config.yaml
num_hidden_layers: 9
hidden_size: 192
num_attention_heads: 6
num_key_value_heads: 2
head_dim: 32
intermediate_size: 512
vocab_size: 512
hidden_act: "swiglu"
norm: "rmsnorm"
norm_place: "pre"
norm_eps: 1e-05
positions: "rope"
rope_theta: 10000.0
rope_fraction: 1.0
qk_norm: true
attn_scale: 0.201
bias: "none"
tie_word_embeddings: false
parallel_block: false
init: "uniform"
init_std_qkv: 0.0434
init_std_o: 0.0
init_std_up: 0.0434
init_std_down: 0.0
optimizer: "cautious_adamw"
learning_rate: 0.00214
beta1: 0.9
beta2: 0.95
weight_decay: 0.24
lr_head: 0.00809
warmup_steps: 235
schedule: "wsd"
decay_fraction: 0.573
decay_shape: "linear"
final_lr_fraction: 0.0
batch_tokens: 32768
max_seq_len: 256
doc_mask: false
train_tokens: 187900000
max_steps: 5735
dataset: "wikipedia_en"
MLP neurons of a small language model. Each row is named by its layer, matrix (down: output weights) and neuron, and shows model dimensions 16-143. Each number is 200 + 40 x the weight over its row's rms, rounded and kept within 0 to 999. A neuron's up and down rows have the sign that makes its largest values positive.
Before each neuron's rows, "fires before" lists the tokens most often just after its 100 highest values on Wikipedia text that the model never trained on. A number after a token or word is its count.

fires before: "t" 45, " the" 9, "ct" 4, "e" 4
L4.down455,205,171,153,195,210,181,190,280,240,203,241,201,238,229,204,235,251,276,102,228,255,164,173,177,109,206,263,191,200,171,114,254,209,186,186,231,215,223,145,210,143,135,208,175,132,282,195,211,187,154,203,250,194,223,174,144,168,205,265,180,195,203,215,207,183,140,221,208,204,140,142,132,185,254,240,148,136,199,205,213,171,214,165,168,201,152,156,204,178,117,133,248,224,183,154,103,192,197,180,193,218,186,67,289,158,207,149,182,172,227,159,160,149,202,274,146,214,208,177,195,150,219,258,248,178,154,187,137

fires before: "ue" 30, "e" 18, "n" 9, "es" 5, "ent" 5, "us" 4
L4.down59,212,190,176,192,190,93,282,226,152,272,122,212,215,264,249,118,143,172,181,229,199,204,222,169,174,179,239,185,171,155,150,172,241,170,123,188,202,256,219,203,209,204,175,177,247,183,261,233,168,211,254,207,205,149,171,170,220,198,180,205,248,224,167,222,170,211,117,186,145,186,220,201,213,224,225,244,176,258,208,179,131,260,167,216,214,175,212,149,245,214,172,180,203,138,161,165,206,197,224,195,160,192,283,195,182,199,146,235,263,227,194,192,257,262,160,177,266,208,193,191,183,155,197,315,209,231,217,140

fires before: "ore" 26, "it" 13, "ar" 9, "ter" 6, "t" 5
L6.down68,218,190,279,182,165,236,227,243,206,188,197,189,260,207,75,214,222,179,230,167,257,254,196,238,210,221,190,221,259,151,156,172,229,266,96,189,199,153,190,206,115,222,256,216,252,193,179,197,198,176,215,249,180,172,194,270,220,105,171,203,222,136,148,231,187,186,182,178,219,134,172,197,130,226,237,185,219,175,240,242,171,247,238,214,213,282,247,145,228,127,159,218,220,187,191,189,143,198,164,166,178,186,213,235,177,156,107,135,271,246,195,190,182,174,240,235,120,270,221,221,293,198,165,216,243,178,213,167

fires before: "ic" 35, "re" 6, "h" 5, "-" 4, " Y" 4, "ap" 4
L4.down408,116,144,238,197,191,219,223,248,244,179,202,188,210,294,238,176,129,177,134,221,273,197,203,212,230,149,269,119,147,215,254,105,171,212,239,192,165,259,232,283,255,259,191,290,166,135,267,195,259,223,182,221,185,193,224,190,209,199,246,246,137,177,204,217,237,173,203,243,225,272,218,158,188,161,216,234,139,149,203,210,246,169,226,213,267,233,177,173,219,208,206,215,171,198,184,181,165,257,210,177,209,231,184,230,241,192,168,203,208,227,186,215,235,149,169,188,138,175,187,157,258,269,203,193,198,236,299,153

fires before: "," 16, "." 10, " of" 8, " (" 7, " to" 7, " and" 6
L6.down44,211,223,153,206,208,217,237,149,227,188,276,198,230,179,199,179,220,225,222,219,164,166,202,239,182,199,241,170,205,203,218,145,183,148,102,261,187,238,150,157,135,161,173,228,190,135,172,185,205,300,197,239,221,221,94,202,224,317,139,151,210,166,229,198,159,118,220,216,254,271,207,260,218,189,176,107,218,241,272,250,170,231,183,163,108,144,159,211,177,202,241,159,147,272,171,205,114,230,159,234,231,234,201,207,196,316,201,277,207,194,200,263,255,150,269,150,202,221,169,209,213,198,141,156,184,222,204,147

fires before: "ud" 45, "d" 6, "as" 6, "or" 5, "id" 4
L4.down257,215,230,192,194,204,189,223,175,169,227,216,223,171,208,228,184,187,276,214,222,188,242,103,169,155,145,219,225,228,241,235,193,144,205,162,150,227,148,165,218,152,274,296,201,168,231,123,191,163,164,242,198,171,268,190,230,204,164,148,138,269,236,175,122,87,180,247,112,142,138,166,248,238,250,206,230,177,245,219,205,211,209,171,216,228,256,183,151,207,197,258,192,200,208,213,205,183,192,163,228,201,148,191,271,223,166,265,253,150,241,175,215,254,143,160,221,149,181,268,211,229,152,264,196,320,172,214,190

fires before: "in" 33, "2" 23, "un" 13, "and" 7, "1" 6, "on" 4
L6.down176,205,138,281,142,235,207,174,212,256,241,162,173,213,170,190,102,305,211,244,203,125,190,205,180,225,148,229,139,190,245,242,167,179,181,114,254,214,178,209,225,177,228,176,172,182,226,184,121,185,179,202,210,215,179,197,166,151,280,237,210,204,220,228,211,193,226,189,280,172,149,230,129,111,191,195,110,181,132,187,170,226,241,167,177,100,186,199,248,213,143,136,220,211,186,215,170,228,159,170,228,271,134,215,236,248,221,178,201,227,214,234,182,207,201,146,173,160,216,199,299,137,175,141,156,252,149,213,175

fires before: "e" 20, "ed" 18, "t" 8, "a" 5, "p" 4, "ith" 4
L6.down64,162,209,191,187,188,134,212,211,227,200,97,227,152,192,142,186,238,127,154,147,222,202,201,193,207,230,157,185,277,144,100,142,151,129,176,211,114,130,150,141,169,204,217,204,215,202,207,185,213,181,161,213,249,156,179,154,191,188,143,174,120,144,181,190,135,224,202,145,226,160,141,104,186,199,189,203,132,180,207,214,193,265,208,149,192,254,202,79,211,219,191,245,179,202,251,169,157,208,174,240,189,178,138,184,175,189,223,262,189,271,191,234,198,93,205,198,148,216,187,176,169,212,201,205,238,245,183,247

fires before: "t" 53, "er" 7, "us" 5
L6.down0,125,247,202,163,201,144,238,224,176,179,231,151,210,214,220,148,215,160,203,177,246,234,204,223,193,234,221,184,218,118,202,195,225,225,161,197,152,204,190,195,214,183,215,191,220,128,246,236,189,283,209,137,225,229,128,211,234,254,219,122,197,109,117,190,155,137,203,236,222,224,216,295,170,206,221,162,202,240,229,216,151,251,303,302,228,161,160,132,188,224,271,202,229,130,179,202,213,229,252,181,191,272,224,231,233,255,204,160,241,204,199,163,171,162,235,239,231,200,281,229,199,258,181,237,185,193,171,233

fires before: "," 18, "." 10, " of" 8, " in" 7, ".\n\n" 5, "al" 5
L6.down88,170,240,227,209,192,229,192,256,169,224,179,172,208,272,202,183,157,205,179,144,162,141,224,147,203,196,225,270,216,195,226,208,175,224,149,177,175,227,158,207,195,105,248,227,168,126,184,128,132,206,169,177,268,164,183,283,216,155,173,196,254,167,194,261,183,210,141,196,189,219,163,245,220,218,189,116,203,216,177,209,114,277,227,259,158,263,148,168,177,123,352,275,216,201,240,159,225,150,172,176,163,226,176,183,171,205,261,195,190,156,167,238,148,247,188,190,188,215,169,198,247,174,208,215,208,202,234,186